MLP neurons of a small language model. Each row is named by its layer, matrix (down: output weights) and neuron, and shows model dimensions 48-303. Each number is 500 + 25 x the weight over its row's rms, rounded and kept within 0 to 999. Numbers have three digits each.
After each neuron's rows, "fires before" lists the tokens most often just after its 100 highest values on Wikipedia text that the model never trained on.

L8.down1154:478469470490506505526475544490494494487445444538530497443519480542528505501507491505501503470469471444483483496538503481522472518515505484521500521467511534491474516488527453539494505480503446475486440504497509477505499478515475480476473537520556515480492481467511511515512514516506454488450515512524500527503491461511502483462525502500432449438506563522544500487513506496476465509498478526500466436443520542504536447495510485514509505478485491513502530482516546500483486477515497488524477483550496524472513487473509504485489486481515470525480513511479548506541556520530485485478521489479480505541516530511489519511545516503526483573464494491478498481506486482510501556515568549501522504520523471494508492444488483532533527504499541492517456494481525538474502515475498
fires before: " the", " his", " which", " |"

L8.down482:527454514498463478535501498487525499518532526488521503490503506493490504517444522515461488535524505512484546546509503462553488510502559511520480489465494533478481492493502463499499528422441490480491523511533484506493494470481548491478518513467532515528447481526483509513532481522499487495519503491456523510494581499518511495527487477558478487508504472489555458550527490496517511517488521477507487469504491508486479516478511516495519510485462532484475494452536487520498488477483473498475480510492532509533491515545485490586517488505537498531472476501490499502482458497489511532512478527469457489464484506481537467499475496519516533498494466558552501510488476511519478498497510544491496547464494467499505524450518446481536485472466513542514500508510465527461502510516476
fires before: "|", "\n", "n"

L7.down628:501499510466517527540494465474518452466499508502516486520480502483498492470515507520510460506481485512464516508533509514551506497546495526498516479493519482536492524510497550489468519473525473510489478475448507490511485481500539453498506553486515519487536495489511523522510491495434495538495473447511506490497477475468507533460485492518532479484517518509481484447463534503539458500504483488511486532472499498530509499533485462486520503525486485485503545498486488513530483504483509516527485501500546473493494525495531531466491559531469493494514539500546485532529496464460497481465513460525502498504473508569473481517486506494472510483520501489520490480485495501531522554488496497472506500488524509509495502668515479512481512485519470485483496516532522484511453467491506
fires before: " |"

L8.down1128:492512551513479484544482499479533471439511502452498481510473500498507479529499533502495519452462489471510480501520517485470486503471487486531476477529501512523528501487490477489469496477492515555528511520474518479491549495500501514525539449503502519518520503498524505523505514454494474468521499474502473503545519470493561513500472495526504465499521526501447566497497520454484479439509518495466499507490539458515480486501511521482495467498505465506506531489496493547502499480480499494492533489518484452504489520464461482495469547470522487465491504506492531519499552493517489531493512506450498517517486525518460483481490457520544501518485453467447493490499500463524455495512511474509525524493454500506501483411491513507532476541524459511533475484522503460503541497505535
fires before: " |", "|", "p,", " m)"

L3.down1113:492532494465539492544472464527464469482531501455508540434489496481433510465497519497491486514485484535535481560488517479505520512499552492525529494528521513538471522522482454486503485490489503507551503516477510466513506528486517488504513525540494529503485507516498498501498512498512486507516508505506497487480486494471484521517507485480529511507540450468483504497507492499500514521503494464493493472526486545512488499441466514497515494487560486481467499497488520504506525521494504513481520491487523516491525474500501466477493502515512510513532557472548451478486499522500505484540518513516472465506509484515499508453458490503472525537505506504461506464562483479502492545504480495478502491540515514493502471430457515516553500506462466471519528490497567508538431479547481
fires before: " |", "\n", "|", " "

L8.down294:481522542507504490528526535532494521493512486495502490501513466474528494502482468499517493483506464477468513511496458503488479480519491496519467499494477429474518487533464511485507504480484485532513497491468548499519492495476467503526537514474504518491489512532529492530496517509543497485492532500472496458496470466494533489497502481510509498496492503512482512477534508512479508526524513481452517524449494545528459533472485445509497456539502534489509498479474505514499509513490469515472495463491504496474511475552554514458509518499490541508514479492506506507488497511494500477511501464490472545468464512498569496537525521483484567479474496480474495515477510506509509493467439491500468492510533491451516469517478491509535445510518458534518476448533473520487492482484487
fires before: " |", "\n"

L4.down98:522511506502442500494498496467477503506485496504508518516507463500492481485479454497507468477467461507478461504542511458517484484476489499463453506484480491529545512522473520563506517523465483472516523495513457516456519506546498524490547500489529515474488523473531499479478531504496483500518534489493499483435454493507480525532463487518486523485514530563493509496453505502511500513505516506483508496467552499496505482527543506513485458495502480504497483531505523522549501477516518516580511513515550520501511503503531510473486559469487496532518521515448561519541494474510470488506517517467493540544456513473537494560522533529458497513492457517475469482536493505463514520510522497526519495497500521527508525516535482454513495479483519441507448473507524502467502510477548
fires before: " |", " Al", ":"

L3.down1139:526490466475501525548455538484471527415499499487538467580446493457535526498510510541484532536490527511511473504468489475501503503526510550495496503498480534486530517549486480483494494496475452518515475500458506478521500521512512484519517490482529491477434496490498493509476499459426465557496471501513516497541476501521513510484498521504493481488516452464477521487494526470558470495454494478523497514526505482531505493498467526475508503513468474560521495552496515508466534525486508456455481500525469512500495524489509471490558453483481484533490505494524519470486528506536501510515531538475506543520468527506483512495466519516488469480504477501493507520510495526501517513507507487507502470514484495539499490611472500526500502490478473506505481478517479521525525477518439
fires before: "\n", "-", "|", " -"

L7.down884:481465477508459469480515556508548479467525495452484477535483461484509528459480468474460503515501514529474573490527496506468486518490464489529508502475484502461503545484518505481515486478483475499511458461492478524471526496483556523528483517549491508504516523496449463485460516508555528498485507485469498496451500488526512490495528477502513500483490491507513507510507484496503504497470520505518516462492474503505539477516503467559529490531534470488448511511494500492497505476539550477486500474527530506536473486515496514515560480511524467519536510503521517508491530522453528491453461494522498474486512487513523494487495514511476501511467483496533474487569542548499498475469494476479493514498488508489520511546501497497540474499510536525520477524484467500431507558518506
fires before: "\n", "-", " January", " "

L4.down720:523485537510506495505473510490453510514518464508522438485556456493497483507496480522533475494524491504484476456508507543471469551511513533506497489511456492522530529485513494476485458526499528481512514507511476493520452500464553486528482487493498487539510495467511516546506491458578501502515501508454510470497473479462520511505552501522523483507513470465545513493532460500546515459521510511498481509510497500472507540483480469492536525509468504507482509502525549457486517483513445508478485525526512531472515498522491473494467505509501563527522485513508531468483549449484475483494548490511508493484479488484500495499466517504531502452463497490500509489513537516467457522493522503493486595553521495501518550504523515454543484533462483518484496502482485523468514530516492
fires before: " |", " ", " W", " .4", "\n"

L4.down94:510519481525469485500508509490501509526441491515516508536476503476523552494448501487537497506546515542484518488491532515474494499492471521537573455522528501518499473544503526493535543533458545427530477503511494517500531479460533493539454503490513484482480504497461516528460480561501512494516508510472525524501510512485446545496532538487481501484498463472507486437504489508451519516502463485494497483466568475453482519491454452483487521490506513513470486443468458518477504477544552478481506547478494476580465457514474480510471511505531547524514493533496467482531522513508475523488506486543516466493501479522477524504494526518510504502482538479512506549481492481509516526456499499520523522479475456480486478512484522487521492496473489535497515450524464487513525540482489
fires before: "\n", "|", "-"

L7.down1212:500511440517515522464519509504518543511473496480491500461483521483540491483488522532521519515546490528467537499508524532509521491509484472528548443515557543527514458530457486460491541509479476484506484528528492524541530503509540518488483534504537510517497527485538481495496490487538511467466478540497540495503440508542463508455474495485487524531502529459511505515497529514535515494514504485458515497487478506478526521476541456501515490493475506506511500474472475462487510493508471498481498491549524464514479528548498487475494540528504524480492500510496489512502540504540470497487433499462506509493508506487512501459456493501477451481529473492496505522508530514504521484482519506459517468482497477505504517572549474503512517494524485497517468478513479498509448514514524
fires before: "\n", "-", " The"

L8.down1387:532485526526493500502469520504503525461531540505514494530419498504541498487504485532482503527522509570455531536483538486540551477470470503493502457514524496479512510506490499471472480493488453485519490476523489515514528466535502511496508556523496493523446523493502515485473490517555516484496516488484528521517486519512522483505484491533497507494522495443501490468513494537507499504492496483522497527474516520505553526511507488503538489490493465533510464499485450532490477460526492460499478498492502479492519483578502507501469519486537473499513467522506457564504516485522492484449462490467515513470513529503498475486539503506517493483510479531511497498535481518542436489474525496485489536495505444569526515561496451495500513472484487523498477480496495478476464487486535
fires before: "|", "\n", "-"

L3.down887:554509479493527511488517487494475492483516485471469520506529514511489524506512488506527479460476503502482487498528521517479476496524517468502502524485467459454484504512528469496514485480489524489467545493472522504499518469496471489514514461498512486502455487486459499515506459471517468537506509504482513516516504491518437527493475493535491536495484542508568471529488482455538507547469485497456556457495518517496541495493476467524556494478455512551499492451506481518500518514499484488485484492490515481507509479504500483462507510530469513532456517499545541437466508502508503480476475483508494505455490486551514463472534488487527477537475510490481523511486527493475504520521522467496555513519495498518511492492479514463521440554496467496528497524473505483492524462510490
fires before: "\n", " ", " Title", " Length"

L4.down1154:460490481515492474489504504521525517483522544497538509515461513512504487497484529496517492503517478540526494470501508514498516490529488548480529458487537440466468501527534516527526483473478514460465537514488489514536519503529557477513513437457488476538524531528458515484487463528537509500542497527490575527504495496506494506529546459474512512490482502483491533525520491531489514445495506493472464521485518506496511479548496447492525482511524550482453497500481476480519461489533491426520525496498506493509446445521487509514506496487509509451532496499482551503478510508475485503484494484515481494474477492499518468489556499515489494479469538491504523493517504503497468500480469492495468444481444481530464516485518482510541501499476532500519518486509505495503491527503521
fires before: " |", "\n", "|---|---|---|---|", "|", "|---|---|---|---|---|"

L4.down1166:507476500503494466476516556507502480481517461463498528481507517520488486519474508491523502486504476488517544499499514515516483475528500535505499514483528466501501489461521506519492513483439513496475508496496483494486496497487544479522510529489514506503543515514501540493460477531506521528577542480513507540481504512481472549529483455493534491482517499451561534508505518514502496496550467489444487501490505537478513511515492511496503475496513552454524463503461487455470468502537515513512490535526506462510480449520510521475495483523529571508520477536512517496507542542519568500502486457490491476469485468516474491500506507477491514518506522505532477504543486506498535458423502505526546525508498449477482472491500516485498490457495493515501512486536490475496469533509465
fires before: "|", "\n"

L3.down1469:487496538489529491515487476500493488502505491536485488538502503533515517478507540467520462509498475493516467473495543513504511505501493460482499462455474458502491505458492517517504519528516478512508526510471484510483514526495504515491525502496535480518506498488448527518493466488520479524518501485464457529495453505466505495483543530502539482497468507512529486484552547530519540458488496484514449513518517472498526509457505526516497505537507526482513494553472498482523511516475490502463552482522485478458480493492509506491452464523530528477546508505519473494496528547478504478473524475491503501504489516480514509469533479488530508523488470526503516461514508473501548527481526514519505500538467460519492499477491505472545482447481516533487516552475497501492493534501516
fires before: " |", "\n", " Attendance", "|"

L3.down356:465496419494479505488478514483495505501490430484471501441470482475515486473515509486547488473478494516550500520477497498474454521509474495528495508504533487541512515492509452514478454502524529486545482474529503492495540522483520471523490485490484473474499473477491474480450485514489504511532504488441521512523543518506526521463456492481478489495542489504492496463507506508500507495517510518519503461538520493530466480482479511524539478494496505484490568467466474499486514485482548510483480478485477499519462537488485514524483547581522512497505507551473475514517508518505488493473505515535527480450506510506501492525493507482509531532558511530510491518503563524540492537513488515474486524486443479505513497505484518530529527486514487483552473482496453513454485506491528
fires before: "\n", " ", " —"

L7.down1081:473546502513480498459485489465490510532522499516543508520466485484514536504513500513472470503448478509421506492535496486467498479519504475474467507465493445497452488502527516518535481514476525490478556464453485506494510468496479484483530488492483508514483482504503518519488552506526511496539515535524510509484500488528467588504467510502531521499554508494492459498500535471489471483505538500452480485542528518465498533534523511490499481552500505501509539512497507497516474528484510494485470491480535454509475470514485552481542499472500506506508505489493526500510567482483495526497523525527469543482497491487514500497482525499490531513521470489504476500497459468496530496520490538484473528475524518502519498500481519531521546481459482522488478534500507518480489489458512
fires before: " |", " Palace"

L4.down1121:527532529511527491507482481527504470530435520502530492477486504512449550526456531503544493486466485516506508488486507526485540500492488489521489501511515470457501471542512534495499515512455500464521497479501551493523527465489508497510529522483510534475535488440470488519501499504462486533500534494525506491460514543521488533492481539480509551493469491498514529540536539514469496498524471472497487494491516485489509523510501461529510503505490502477512496490470491499499457508499513497486457500514501466526457473448474498513479518514469575525509461540514466533470526480528479477489465444479491487482494506485458534533530543504525493543498518522510520522494519489496497553473513512542511481518497439496488502453490489458515497477522485486477523475517512473548512559472547
fires before: "\n"

L4.down104:481525566511495471516513467559484498533459512470478501531522506526506469487525555493555502501497512493516514470510461517510489494472498475475489469476481491522547516510520505520479494505486512535500513486493504476496524556523449543472490441543471493519515501484509580475502483487512469463493484509478501492545539501474480517484536525492486517500513522506437556476477519570506517493499449493520482494462472480531532502486515470483463537500480500507485524487507494481488454448462530459497444489532517472527521486485518481488477518496476482508507507486502448471508547512490493500453518502495512482513486507517482486465468493519485524499467485479537515474541499491507486519532482525481526508498495540486499516445486519489528463521494498491537519492491513528525536508463516
fires before: " |", " by", " votes"

L7.down1346:495517542505518510500498527430469527481465494490462536508491495498498473488489473521481537460491520549470549510530495510498500489461507490486451508493491505467498506474520499533478490510455524478456494494460481477483492449553520536519491540537482523496520484499528489536495547517540462525481478493488460448506483518501514514477491506457484500473519480493522514518526581469519550476462514513536457516469494479508484483480496526489480481493504486536510542477514506504502483498515523515494508503462538481472504519530477502491471508493522487512443511502523477494453463524480521505458454518510495515482499564542494472520520513525512462517497495508519484497483507491525520515449495495512513512529543489472521524526490489527557504510505456496523463495499512499464530494509486
fires before: " as", " by", " in", " to", " with", " a"

L7.down765:558465505501513546487506467472527514458507478519524483468478506499524466473494544457495497511495517532508533520541461531524516497540500505482479514553515543499490528529495478482451549479502476484475460486475540501502497480511484486501512544477507475545511480497477527473531499576483532451463533461494493525470510490498506506474480542516521517504506441513514479499514439508466487495498480440510508558470494510521489506519551518528474490482505508536501462509508461536526523476494508538480470543509480522464479500500506520528535498537499485508487478504530485513471509480459454521462521463483521476473493489512463487478508513495488508507469501503487544480513524509484469468515465481474552518493541474530494499521480464473514508498512503456505494507501531491494446530524522
fires before: " |", "\n", " —"

L4.down1167:499524477513490469488497516506471514472513480549521516539539464517476465475468514480487476515465537515518530533512524484482484530524501465449500495489495541446457478511527498493504490495481482473514459514542478526518538469486492476508521520536544539508446511463467513471528520501564485513504503442511486493465505523528498489497531493500470499543498519510474515554486491481531520522525449476509458500502503535539525535500462467469543459512515460528493466481507498494479487491554509504519485498494521498507540525491506460497495495486516470519527483551543464501482489493471513467451493480532520525496517501502470490560502484498518453484525499519514507499483532550484495538529523485497476518476482545483479521428518506510498488511518501479543556466469502481540522465434521
fires before: " |", " are", " was", " were"

L3.down375:508449491495503496495520499494473457556521486477450525480496495537510498474495561494488493527525496473522515513526502515486530503527495485504489485515488487496477463481498491537528494459497533547530513512526519464494486538437467484503510525491537450475548467486511507446542491530509493507498494471510543498499522517488525517466505507479512478456485491500519473506531515535511497506503524535498504473453528482506481511472475520494508498492500492521501495557483498487476458535478514515538478515509444505498501465446460496511508453510473471441516534486500523454559504521471448532516498484548449500488494456554489440513521525502505503476474493489475491481524498513509520566500480491512509537509512520536494510459514513516519487492488531509493473513494451510546536492497487
fires before: " |", " Goals", "\n", " Apps", " •"

L7.down419:486485484476536532539475464494520501520475500500528519496483504467497503487480495523504455504515466558505514492488475510526484455508492529480496515537504521539529496484449466529483457525448491495521507500476482477508507477486483517503514482505456522501526492480440475491501480517342532489475487513519510508511501509505522521501504496496498505519513514484497451461502519505512498496509455516505515531483477489478486458524510501498528474548498478507510511446521493487499458510517509507520514485522517494536482508522506459480504492506544474504491510478528491501507537489473526484516524477500498499514495494505488513509475437481471508510527515546517491493505515511468504514505497484535483491522504524530486495662538495479491478478504519508486496467491491531498494502535504
fires before: " |", " of"

L7.down224:531503491489505452466494469497470462511545506474501504466507512542496467504461536492499497485488489493520532459510483519507514500484488458485447494516540506487542533481506489504476481501464496506484522482491506497489480509524501509491510500546534521504463516494480533492499534513502532482502518459513473513509545492437478495543547488500522492483501489432508513498521523537497510491487520505526506468517515536522523512501544501525495540512470526466479473494474541522486548498472473531557528509501463518454527496507536508506513495507519459495471486473502534485515470500512463495523517492531467529490479479516520495476519489497504519513476486499458444498529490485508519529464546467463474490511513507509529483426512497514551450468493474494511494501475516493469502509497517
fires before: " |", "|", "|---|---|---|---|---|---|---|", "\n", "|---|---|---|---|---|---|---|---|---|"

L4.down1376:497509459515513473417524526514491485495477511499506480494509513481495520465519537492502540491480543501465489461471506505494482489532497470543543483484516530526504512472504516496501492472490497503519514519521558493519529495441541534499454446531529456533526475494474522522475509509496496488508517507481485491478537523534498492543521493478505468502534495492482459523487479510500522485483488506511572430459518509463517472514495524497497472471515488509512522462495484522474517515534538495466472483484478515581530532523433481513475488518529516506454468521527486481497525508465488469479485455495509484518506504496486468496487507528487451491456520503497502525527548528508489545485476517528522482487464467515504506452481494485508505515532549517525523476492484458522527529460477
fires before: "\n", " January", "|", " ", "The", " Summer"

L3.down179:468499482511499515512499481470491517491505517482484485504499462493501543523561522481516506502487545513509520516501515488548503495515522500535535538515536494469493515477536491531509487461531503522520531456489534483535520464478556533491513482518492495496472499487496485493464515525522499538478509446482478486483549531486505547504484558507490520486498500504507535530517510492510510457514506458487490482543417489516452498520476494492496469500469491479463510479495519474532506505532522476513549501503502469524522503532487486497510493499477545457519524477485495524501474481473530459498486487520512521490528489492449479547529488526491486516542510548549532527436548492482469493522522506526447531492478531493508463504481519485534471459531459493516483490483496490491550477502511
fires before: " to", " by", " as", " in", " from", " on"

L4.down52:511524539480495468472539542504498522527489516493512510534519469510514507513520515444503510481490477507493529456516502503513491500490490478477482510461468516451501488495526486499509515467490514483504479480492487543520490499523494493504538466556490487520510451487471474494537500517515465494515493507459497538528513491524532499520468535492525477459478514520491529460498484512464528523482505478509513525489482533519515526492478525533484526504507480486473513433489491501494506481505516491448516544497558517510509546532545447511492543490482508524519547470491516458510530493491511510453555513523553494462549532535472463473474508525489498470487475481487492504466484505504519492510485476511489477494515520488457529399517505443479531505467486503517469549516503472482529508492533
fires before: " |", "78", " assists", " points", " rebounds"

L3.down461:532502499473555505465445518482495538476496515497529501491480509539486512508465498514491476513479526512514524518475485493490516520500497516455479464507493516492515478492524501488506497503498506517532480490455500480506504533534487514520505535485501516504465510568466469462533516453439471520470488506516516508487496452497490523508489538496491549478466502476470497501491493492541491483450502492509497497492474492485478472485495465490521515502501476518518531525549499506542501514494507471510503512506514488520499525508487525480495462483495527484542492506507499514492525525544507500529542509494505512481439500460490498518515481521496476501501493491510466487495481491497494512485519475473482484502492515503491520691506487541463532497508467459492472539501496512520507508500480
fires before: "\n", " The", "-", " In", " It"

L7.down181:532516486486547490489508455541500506545508514462516464492494498559496545517521527531519530425443472517507544493539471519500491480537508482453493516504498519479502511528529491494511494514480517528532521551507509486496503494472518525490501503505496493536498494506508455505512494498511504493524484520465478502509518482515491506515471464520521493499526483495539508466475458526484457467517493503516559495463512503481500498486512506502490504480445527513491498476503519460489520503454457492587488500529472491484532460492524519487500514490514478461520510484487550538526528528460466504474492472569489489509469471515524491494483513507511498473471508487470485488518502477512506506477468509471509521468536518498477481471512490463547493481470484525498493554483496447532496499547495
fires before: "|", "\n", " |"

L7.down974:505464484504490548506479514515510491535526475499478475506464507467453431526504487513458491521501502526466560479525523520507506481479525510473511508507486520517464497501497501511483475476462475516504472500539497510489492505553458480500508514496482480484481493527508510514508470452389498501495510527498508497541481526536508543516451504498484504489506498479508497458508540505483513513486479476482531519508479546485509486472479488500495462530524480481510489476519520529468495468488500513465515455478488493511503468488494517480485519528481489475491511519484510511506498483484479497514514495492519529517508486512523516501484435518467517490479542506520501473516491503502491523527514494478569503503536512541482486631519460474474509462525500493498473506506519509511476521498477
fires before: " |", " –", " the"

L3.down828:521490418510469516500476530497496475499512453484501472465475482468524527440471544510519463453501476487526511540482502502482482549491501491513502505502505491533510516510499480483483472533521499524517482471522503472472556542518504483531484476496486505493470481477443480510454487519535491491527465495464519483482559509509496557520461486460520521500571485494487488496486528534522507488519515537525516493519522495501466507479499478511532474519524498471477539486474481547501480474488500508458448487492488552549492532489475540523513569508497528498500498541448461515505494503496498481460478509534507484467521526486504519498480510503485498517514547517507519514540553514537495521474516536502489498497493489504503515513463496550509510461478505496524448479490484520449474488487560
fires before: "\n", " 0", " —", " ", " Qualification"

L3.down1106:545475530519550499536467490470460516513472499502506484492470513474536434541518496498460508507538500475518484489500493517557543482518519556457532506493497502515473534523473515537478491527507495490503534511468486453502481513514521490502501537510455511514523519488505531540488487518453486506511453485487500496519461539514498500538494494507501507496511464500493520467499518457506511486453530518513523513465471483524469531484460528474484495525500499508518484530468487479489539518505515572503523503517486501517497498510485505515539473508497463506471524521518468470476545468489480521445532513482425516492467479481460503518465485526496467507485494512516499530545491550489533489528528494518502462518538504484516513547527467504474539506438516494499501495493510516517471457506501
fires before: " |", "-", "|"

L7.down773:498523498530499511536506507472524525504520498489486497465503499510517521486428536511478517508495483470494509549535501484513518522484501479470540498486476500511456491509478526490538524491500506483522476499497487499472493502484528490505494500550493510505534461541477513507525500513529475477553485503448451491503507530518507528509462510472483517483528508447466475494551506488512489505465489486531542470507508503452495464454493492492506470557503512516484542464488467533493510485509500514476519466504534528527486460547496537510496531505498530521473498510487444486505484465544580510491449512475467485505514539530449510502473512478494517538487457475470522515505484502506512494481496492497547493513514518511517500471523487499516493475515517504527544440503505487520503523504516
fires before: "\n", "-", "|", " "

L7.down15:508477545471535526507437465455491509485490560497526524507482481486469517523489442548500512528521512536464507497525486468570524510490524468506531555478498513499522496510521486503479488508494471494477489468484473519521519507475484478489532488499510495479481508535499516481511507502420525488498499494489461539500480497488518514491493506509492494514479465481496508495531512511503493495477479494497461509523486533516504512484501491470495508480475506482509516459524520469476450504550496452506533493518478437527489499525514501486502484549496504480491531513533488483538476473486493511520503493487485477475497473528485493499501509527494488463481513516491487464472495541501493496504496518541474510533525541491464516673533546455497528483490537517487555489536459515511515492527495
fires before: " |"

L7.down776:553476519489473505547504522505492487495502487478499450453484502448489495476513459453527489490505482525508487496499443495523488519547519497482493473510492500503541528503492476493492514505532511509508525491503514495454497504489450534465523477510484511496501515516491507478508478509469462524513501500461435504503527511510507524512490478539483481478502520469483474533470470492528511504538529510518490522459519510490497497514492478469516504511482511518494462532494485473505501525510531472522483462518528488488523446535504515467506509519491478496496487518482486494476527518521510512491514452466468503483458493474554474478490527492529542456482479486535498490552535486500473476465507470473500528531477507489519488614461498511499489510501491558490504522531507494507450493549523
fires before: " ", " —", " 1–1", " |", " 1–0", " 0–1"

L3.down953:487487511587529479489494530492460482503484543475541520491466488513509516480530462479522500511510470495509446484488532498462548487443502501529478510493521507496510488525509520518481464453504497505532479490526557521488483493469514506464469532443467502473495450466486461475555506543483483511509508503450531462468525479520497456483479534525524496504521520478505507512485492478494503516510520506523500540506528467489477472474489519505516484491491470545498491491453489517508446483447537501483471484517525479523497509519500501480516507519526527553500481504514493545495531508512502508493479478522543523502517482446504500532529499494513517505470521496496566517470497515494515506538516535480503510531497492488502439473503519522506515475526458506488463496500473516488519483507547
fires before: " |", " by", "\n"

L4.down1410:531498475530490515445512548516473489510485524519484540541499501504479501499473503466451490466439540516483495500474518505514504524467484527430505450511476502502487504511484482486489499481461481515439511443542500495491501454474498500503541527470545513467478476580525497499509544456452516483557493493530491509472534524483502461509491459460488514519484492502518530501527488474505495496496485510457508483478468488504523545496536446474508440526502528447512491519533526513518463493493502546475524489492484506507516479465516493517502512478504516518474501491467516518535473481498489514479525467515488514474487498520538494506527475506505476488514520485495579551453459529495484513506510496527520531490471470470504531513522475481481480491535516483522515505540510466549516510466491
fires before: " is", " was", " are"

L3.down1154:565479494484539502523512505453488499490547475494498496499509477535474537506481490551481505488470539525474507509506452520528515478510505545525492489503481507469506523493522488511537551542492540525493485543515501462518542495479535534476513480478457471514513484519479509510501449508492477498498506488470515474472509517507537503466482502479500505469497480513541475516479488563498475491498551492468497493493471505527519499517527503551529417490489564517496530513499502470536480527568483499571484535527474473531494518477511509495503505468424461527488503511434506535546480509497492518505512478487485500571455493533479522511498492497478514495503462509495506498523473512476482448494515466497524509500508510505505498503488497508472493494498500542501478503513477499514487469551507
fires before: "\n", "-"

L7.down1450:488463490502530527476492495529518514500497515515555497477511526491510533497516480495500528469522494517494499482509547515549511526491492502498500477494543495506501495535486510505505523487464459481530484459498502532544522448480512507501491516505508476478517532492480485515505473507422532504522527514504531507504490499553504530560494474505518489489461461478493487455512509538517490468504464495539484447464544481493470448510509473494494441488509501504475506503500472534514493487516550498458450521509516466551504506521497508517452510490505463521463471491522485516523516487529470494508482433458535507499522509516513492438477505520487463491510513555533485523471488551481465470476485516514512479470503485510456543616497500518503454527524477503527473533487454525510528544478518
fires before: "\n"

L7.down652:501468517518512493552516514490455489486520427545502519501507483539534528526501545499485508543523518497486518531484494518546482476498470506521507492503527473516499526506469483499486488514499447487498461518533505523548541481484569495509494489471485486522479514511487499505499493485562515462470535488509452544543523529533523512494499507534508509487502451460549463489517487519526533541530525526450518509469514490495499523505471495453458487531514458473552494537500484484531481422544507515467489534524502524501502485535472487467490519461493520466486495479476521497543492513505482473517501501474491491483475537517514500478507501495516533468512488475470507505508518484504496489458466493530500527504508486556505521482480496536513505496492473512494477526491482487505508513521586
fires before: "\n", "$", " The"

L7.down439:494514500522496527521526546522502494454512520507502465491497494539486492503558501523477464501503485520480446497517475494499518471513464489459515492485504450520529506518470505495534479576482506488490492514524522527464492475522490507498521525488513571507483479477519457472494468529521505504484538479515471474471496518483499494481531537511500514493543494500575517556515485518490518473481513483482487523426494487498492559528519489503470458519520531547530442508490540516488477561480464547544486496544467546514516471550507503502492511515505457516459488490512493535499486492498478511502482478497449462499482506509535463565501527483499478530507494489485459451504505503498500490494524446509528527485495478497529511488492478504477460501521501477458496490474497526513477484490541
fires before: " |", "|", "\n"

L7.down548:519510446464526538514465562490476530472473523522487550532527496490515508451491530501487521455520543522486484486489510529523492481529510474499449451516478521510516457510495498536481502517486483486499495530506511546479475467525511537525516475505459487498453490506558509485520462538407516556542527475484530495483444507508474510525483468482482500510484540490488532459490505507511527528515488517509503503505524547506499537498521480481479512502478466512511492507491513507477510471537470501496535493497504522466536507497543518508504495494441520467513554487489498503462495518486493501485527519490499538535521530493524531499508516504498497495500507515530460507498461485502486496490496530514462468475534512506478519607459460494500493523501491471497499500522512486462499500500494
fires before: " |", " (0)", " 0"

L7.down1515:490525437530520513497506502445543530492480497477497508450517495472549496472497522481499521475483485523480465481519537492509463467517495488504543511502521460516464546544519494484502462499495472512483502481524490474507548516489536501481435494494522496491531496524495463521490500531543508496485506501465481456530525525513519472472495532481494473511505517469506509503509474508520491495521519506510526416515517493506479470505488474532503515524497508503549568470462449516471505476534534525476484456491526509495505509542499522479483530534507519499475458515485478525480560539546514525486493516449481509472497480480471528496470501465501511521488486479513532505532542502469532507519485534477507486521512485509509476523518537525537478499504475509464521461467483485470495501478506
fires before: "\n", " 0", " 0+0", " ", " 1"

L7.down1383:494513522472524458522519444494503479475508491463476525537460517493478511487513493509520489495455482511528515478517514487501536468519446477525484513522521509463494532461497491466526509488514487524521519528473498475505515518459490494552479526523522497458522528468491472495504492482519515525459510496519447498509519485432506514476503459510521525523517519483501460471501525547497510461489511480519498509494498538523508504499519462488513495475520511497502492525491525484512490509469499491514521461507545475434536498457538484491474455519523499465461518502475542473526473503487428494489477506521526480503494510507510517536549495482524520483501523504489447446523519459499492487470484480467515466535506520497499473523467522538534481519488524496467490521513484486522444456505486
fires before: " |", "|", " Attendance"